Weights of a small transformer language model.
Architecture: RMSNorm before each block, rotary positions, no biases in attention or MLP, untied embeddings, capped logits.
MLP neurons of a small language model. Each row is named by its layer, matrix (gate and up: input weights) and neuron, and shows model dimensions 48-143. Each number is 500 + 25 x the weight over its row's rms, rounded and kept within 0 to 999. Numbers have three digits each. A neuron's up and down rows have the sign that makes its largest values positive.
After each neuron's rows, "fires on" lists the tokens most often at its 100 highest values on Wikipedia text that the model never trained on.

L12.gate171:499484505505514500462512495509477537468504496500520496479480498552464442509512489554496501528472472518533501469529515485523517471448506497541490521510514503518507442480536533451497464497506492514536480494507491475502489503457493501487488498510529503456492476453526526460475458498517475505
L12.up171:527506522529494511467501455484488488514491455512494519524548473505520473504524549509480485480496457490492476484540464548478481541513496536482448482486448464530498507549501483492486520538510500492483477466486499484457496504467468527505472469518485517497514494496483497487489499498525458482
fires on: "| ", "; "

L3.gate180:502533529536496492484518497518469511488501524524465458521565523511504524468484477482483516472499540511512489482503508526491477485500519506486480473499467472480467506521546554517507455568487469447540525490492474467544502513473556496519470549509506513483526492493461504476527564537472487491
L3.up180:514504538523453498522538539488480502519510497487483528516488474503488509486490485463459541522525516522515465522560491512528507531488489507520508520476482534507508553489471436492502432532483476510494521450480450461467508480475508481502458503497513529459481551512497437499497537466458461523
fires on: "en", "our", "ou", "of ", "en ", "-"

L6.gate666:456490508498490466513518447486489491488472507539528503480497494475475516525515489514492528515502504507496528524497499510475490492485479492552430519503468500481543481511500472513471517445549489478486550467549521480497474448491517554468475465494479503508538481460483494495470496493493494496
L6.up666:488444514498479491489498467486454483440491499494462454510474456466455484510479475484509501550524452471524461492523503478462484498468496512531522507509557476504503545532496517525490517475474502461504517466494519514464504465508491514479464441467447524500515531492498492495516510488507495451
fires on: "-", "up", "p", "h", "r", "e"

L8.gate483:454464513510500525492515486469511471509478492517531510526501477518514506509540475500527544468511492519481495527490474529533468517491478490562553478549497503552486508508496490545501490508489487474511525462480457497515468504503493481454520451512503511504488481494500491510473516528524484483
L8.up483:498496486535500473486475513502446486477514512519510513509515469491487498512545508494470527471466535467486535523518554520491483506505526520493445486480509506513548516499524509520496507502504506489508489512491437504540479435503501507504501485537509471516474495494481491533504481520521500471
fires on: "y", "on ", "\n"

L9.gate458:496439533527488507517520466496485517507546496527445518456478529493467499492469509511529513508510507528453522484479498491479453516521485469474462491443489496481484523487487498494488510483507524538581526491486450511485517518498478522521503499495485482477479506484477536520519470527527495473
L9.up458:511508453487505495489470535487510514490533469493505517487494465540483499510485462510540518470499510480489489532449481524490528491493486485551567531476517492495502503515505497512462512482512481529517470497538534529462503501498537491478500500447471507499496539520553476497510517526514480503
fires on: "a ", "\n\n", "is ", "an ", "was ", "– "

L3.gate438:494488501526514484519499475490461529481495502539527529475529520492480496489514481481503550489467517496446500528520512480550487515514470483508526474530522498517508545489510510508510480517498471509520495469495520463493502488462511521557491497513453518508502469508446524476490524493512473493
L3.up438:496471462503494489506486497493456518466525484546453518511518471488520530496519459469463509480484523460469506508523500507509488534511511490492497487525488485512485488525482499494487510549535483556492523482515482479519508495459502509490501501474474570470507429482476515484516479484517496506
fires on: "| "

L13.gate192:542504512526520532514461487476515508478496480434496458476506487484503520560537511488494483506505514488489483469454503474493535511522495503473457508503482525487506462503443475500478497502505496427503475548525498529470544518527494492472468481490461491510492447491483477471472517488492508485
L13.up192:497456507524469503540471495458491465511494479475472472521482514509456545566462504507499505490543471514472503449503480486531468503497476491521469497471476476507454481530489523511445528467447510497469485495487490502506521484477495506528483519508483491483522522490520494492522457482492525559
fires on: "| ", ",", ".", "$", ": "

L6.gate131:521541475479467498524501497510505510469504465512523489452539494483482489518501530498516520502488468517546515556495501496514476527472516502482529509479481511500450439453519495532467510522464487508481469512512554480512503559528445477488526498462492524499505493472449501499527530503526476496
L6.up131:510463532504510522464453441447497500511507501498478502495553468495549484505533526491499506454505507512509500531482495505486488517519490518476513480508508526473467480516503525514530456524477513490505505480511540514527483507483484451534440505515469480454525496504480492540495501509502474497
fires on: "n", "en", "li", "yn", "k", ": "

L13.gate146:532476483513476486541549469502517542473488497474522459550512488522507539479489503488508464527513508483468494542492508524555502532534551537542498533514551515518499518522504489485487486481455508469485498497520482511498497437439490451487451527493528493484493476513489518494548499514530513472
L13.up146:536519496494482489499508501467475512468544487521531493538493529492512511500442504494526506500531524470520525503520458502524542514511482492510482491495475495520538490479518500530487478535487468468535499479441488465491457520473498496497491517477533502550495532549489512502505479524487564485
fires on: "- ", "Su", "su", "i ", "I", "u"

L2.gate506:528519483527504487485520476493505498489492549469470488523495515490503534556468489518510508472518509509556506484459467526484474510532487531509458500557517427523501493519500555511446493473511472477484461551515501524514507479514493496480520443521502503440512511493501510505556502492507518531
L2.up506:501520503498525503544532505506572510462548457457492495465483527489508475507484511546476533485503523499515512489448523525520499524508510448527524531506537517478508499493490521470530491497533479503485461502461490501464502504478491487445469529487531517516513538469525448520479473470500509460
fires on: "of ", ": ", "- ", "o", "-", "on "

L2.gate151:524489482514477514524513509518540472513490510533451492508522480473514509511507512508496519522542557500494534485500516476496517483497505511465490499506525539513506481501494495518485497482528507491530481466518519508505539509454494519466495486492464516481493487478483494567502509493453463488
L2.up151:497526512467471538521448502506514507494506533526499498520520526470526522491474516533472478557490488509507507509519482503535458493530483501490497508476491507411498532526468479516452459520529490501506511511494500470483476528456474440473492503535437482466507525479513470461542490449519477509
fires on: "the ", "| ", "ple ", "l ", ": ", " "

L7.gate270:488502513506483479449481486517479522512471511510513496462523473501497513512502496521495491471482505487487515540487479518467473533485481509504480478487534524545562501551508440529492489496507480478502464517450527551522454540487517509452507539500513478491472465493516467493473547520531484517
L7.up270:509486469529488530506491516478508485494502500489496493482511493481499535492519518476507494475465505500481491510557520537479515486499488482533435505531521523492498544546538485480472543518455546482564530513486508498495473506490518481534514518515506441496511547502470513513545449489488485492
fires on: "'", "coun", "em", "e", "p", "y"

L4.gate414:504505518526540483492518470473417497523489507503511497527516537499498561541483569452525477538491505470488486531498472525521489472494489486498491493524522546500495480487501495517473497510530454510448483498454501506544496519537457504515512505475503536507530495483478474531459527523555563475
L4.up414:520504448500478513501493587512476518488528504509526518495482477499510519488515498472509475503488490472531513505468490483489523452461461474500526486487549509524493488476505489493471442484503456513474488498445504496512516471467450506509442509480482508487484485522508478511511510492498474487
fires on: ".", ". ", "===", "ting ", "e ", "\n"

L8.gate174:535512511488483483480535494535510501507498535490547482467500526499539454522484486510547465467499450523485516523479476471533488466489493527458513485513508481462483438513478495507472573533454499456515506516485460491497463534444507493548490504476500489494541513481469514481532476512517473525
L8.up174:522516496501479476473488524502485459516502520528499503495516470510478508500515475445496531489535531508495497467468543507477498454474497512511497548465506544531471529489501463501532502524486466488535474477478479520480537487504493478473508516523558461521481483506514508497490471490513505539
fires on: "the ", "it", "of ", "his "

L3.gate619:533518448500452471530510503496502527490504517529536468490515505488491435461526500529500479507438457513472516495472508503525540492469514491481490474502506479540488489522512470491498502492498516510533447477514505513507455478498469498504508538514449450523486487523517499516488473463520479503
L3.up619:480522488495497529534474480489497512561493532489514467512501511478506530529505457497470498490448476474472480499524480523488457511518531518503578450529546524520497503504503453548499511464467538533537492532494499490512514509514486514517509498476517512494491523490539524499478523532507490551
fires on: "m", "+", "202", "re", "as"

L7.gate551:506499513487485484484482487523501502545500529477456514457534488519518512502462438472465460545521521510521502515518514495472519519469461489497443483480506453522465485505498493483524494526450488511498471558507454486499500474481477507510459544474485514522483494506496531526458493512515536492
L7.up551:501464538515454498524497507517472512560501456476466508518511507494511527539451494485501538499531504528511529515512561469491555495501461523505466482487465481423474538481445491509476471536469498484474468478487471426510463470486503513498486506500496509541538516510501518510507489518489484562
fires on: "and ", ", "

L8.gate669:510511514471527497475513487541498507470508524489507497518507542485516542487486491504485517463522479534530518474489521506447495482483527490513476513531493482497495512469497486535486435454506486511537496464521498513483465456488510500498488491501505483478510487506507530486536510525491495508
L8.up669:502479510494463501512497448512499486494529489528499505493435492538535502464487496493479491501488459518485455475489447515520505503474495496533532481492557530519493509500503492513536463515500487503489569494514499537451492494474490530437483493497480467477506507461482470552512531485529487488
fires on: "-", "igh"

L9.gate371:492491472506494507530483504497471477503479521500516473490547508492499522456515522503509463517520484557478489504498533498434509500506518529470524504439463500539498470505495508442520446534512497520503517476480494551515497497494492504511511531503555461538464499476472469515480514526489475544
L9.up371:525537452481512483538520521435474472521486529455517495479496503473523497518512492446480534499474497525482433504490518464528476532505484545478490489508487479517491482505492493512534508508454498476524515509493476475556492502456498531491500497512483474501511543506527477497460496513497510512
fires on: "202", "re", "year", "nation", "sig"

L7.gate342:553521520487488451497481492489516529496491492447481496444502509537506486532464483472509484501465498550513553480468516495473486555491464510525435511561508441519487483483472505507505497476466494472483503487471482513522513486488508491482510503535517474502489519493497538504506480533549495473
L7.up342:555521508501487502500447552497456497502501495459487450485486496528511477523511472492479524502513523516502504515494549487487535452524513516510457470507482523509475493508455494492485512489472472548484496509492499440470506513505502500496519490510498464542530493501509555501512473496506439509
fires on: ", ", "when "

L4.gate296:517525499527480465472524529494457518463535499526472550498529512471525512479499487475523584470492512464494462517457518495494491476467481471506450459511514490515488454486489475521506492532481473476473520497522511534519465499526508503492470421483473458525506502521471507471477556528523495487
L4.up296:496555514479465526487487520494470535488503495493536498505481485516560496475485511524518488497494451504470480484473500461518473479495494463500501455509514500529461477507504526488546522525508514505475535496491498481495506465512487529519470459484483525522499476461532469522488464528501484458
fires on: ". ", ", ", "\n", "\n\n", ")", "and "

L3.gate119:456491497474506528502530479474501522511486513550464532493548486505543544469502486516517555516510522525497474489480534456473483482483517485477529515503528498480501512496464447496482502528500474517503526528497500487523473485483545507464475511520481502472470472487515479509488508554484517477
L3.up119:460503491478502512495524434476470498504526519465519536451501528464477484509543511529479512454432522482506521540476484463475512494505511542483500519440532501512516458500524506508494511479482494509511469498476500515525527475568531506526494502480515489518488491495498495527505518524517505488
fires on: ".", "\n\n", "\n", "; ", "% ", "%"

L12.gate404:486502505491456545495466494519532505545543474523535457501482460494500486534530483505520493497530489463529534526484502460479484484514454523527515525510512496473494484500496505527468466529528521477511504550515454502498545522502483466477547489442518492511493510515510536490478524511469523518
L12.up404:467510505457539548481483468539502510484487453477495514556459492495467539484549502513470484463504511537496459528473519478476484474492496506533459490483488529521506525503477508507481501521500478498474491504495517520528529507527524501496451511479487474534501506496518522508512511500465455503
fires on: "ter", "Cor", "cor", "cre", "d", "- "

L13.gate500:514477489496497525507527471473497499452518488525539472520490466552499497527477492511498509514502480487498450497472493510530483509550482530511506444476487492518490492520523498519461505543496492505469485504514498530494510506514528448489503497485502506507502431480505589485489518502502513489
L13.up500:501523495524526501485484487465487477458515501563554456529550495490495522533467460510482483526494481503463482456519478514547487491506474527499493492476452476467490499522484514469495503504478489454501497545478543485487496517523482476465458514456487490499510497497540543442523505460491536484
fires on: "i ", "- ", "o ", "as", "N ", "M"

L13.gate640:484512505520465499464501440475513536518509465508517509520527458480501503538512546520493499497550496468470486501504478476503524509480458522469473508514510514513480460481500509493494466517498493490521485464511514492480534518495535494511473492524523528507493475472504523526473521507535497503
L13.up640:520487435493494521494481545464491504516498478531463516502553488518534568467513489531474505513516464518467501470478489470516469549502500501484487482502467487537522493495444476511472482477511457444485490528494500482474532502494467497516472479504508536500537484486501487503521442470533481488
fires on: "| ", ": "

L3.gate495:547550485515507500520491504489506479498496484533516503531524441490512490515531543485546558527474465494463517499497505472505490491497471557497508490474520485509450523503494485538467459498490483536490496473494519501491516537519435475528458479537515574494525459533489525493465534468525518491
L3.up495:458494461503513524502474551507472507487493501529477499489505472506506522490480541493463471475532497467522514492473508469513477490502505551493530510486493506498500495536476495556481496494493494458512507514522480515519509529484469496468452522504550494520504503491527516524466558504489447500
fires on: "i", "on", "- ", "| ", "one ", "out "

L9.gate671:520514527544554522481484523522533432482476531490502509489482499454469506512493489509496534534530471473486563495462524510532527511513512452530516495507488500547465477522489515519465432520491516525533529508527516514518511499487478503514529437479485562546554517491551523526483508517473531518
L9.up671:483466529492509517455503483499499528482501477514505479449470487476494516523491503530494506458499528501515488464517530489500522485552500481498455504511469465559488447499517530501517526560467470527517496442512525531483513522506505489481520492469496516539532523456541508495499527490520500587
fires on: "|", "as ", "|---|---|---|---|---|---|", "let", "|---|---|---|"

L8.gate454:486442512486514492510518495465465506514526513562451507448464522481516482532533551465487528496493476513499509510495477440502452521491523479492494500492470549537528507498514473548488536525523506505523463476525543557481499483516513512516459540496489514500512477476501487524496505543482491482
L8.up454:499518488504555451505502559541500506514547513507529515530459464533499464485545473513492530497508524418497460495529508537560506505499517526496493480506507492508506501508503495513469455498490557514518521438471496522474483472515480536469480533521504493490518502499514534519525503565519481505
fires on: "was ", "is ", "were "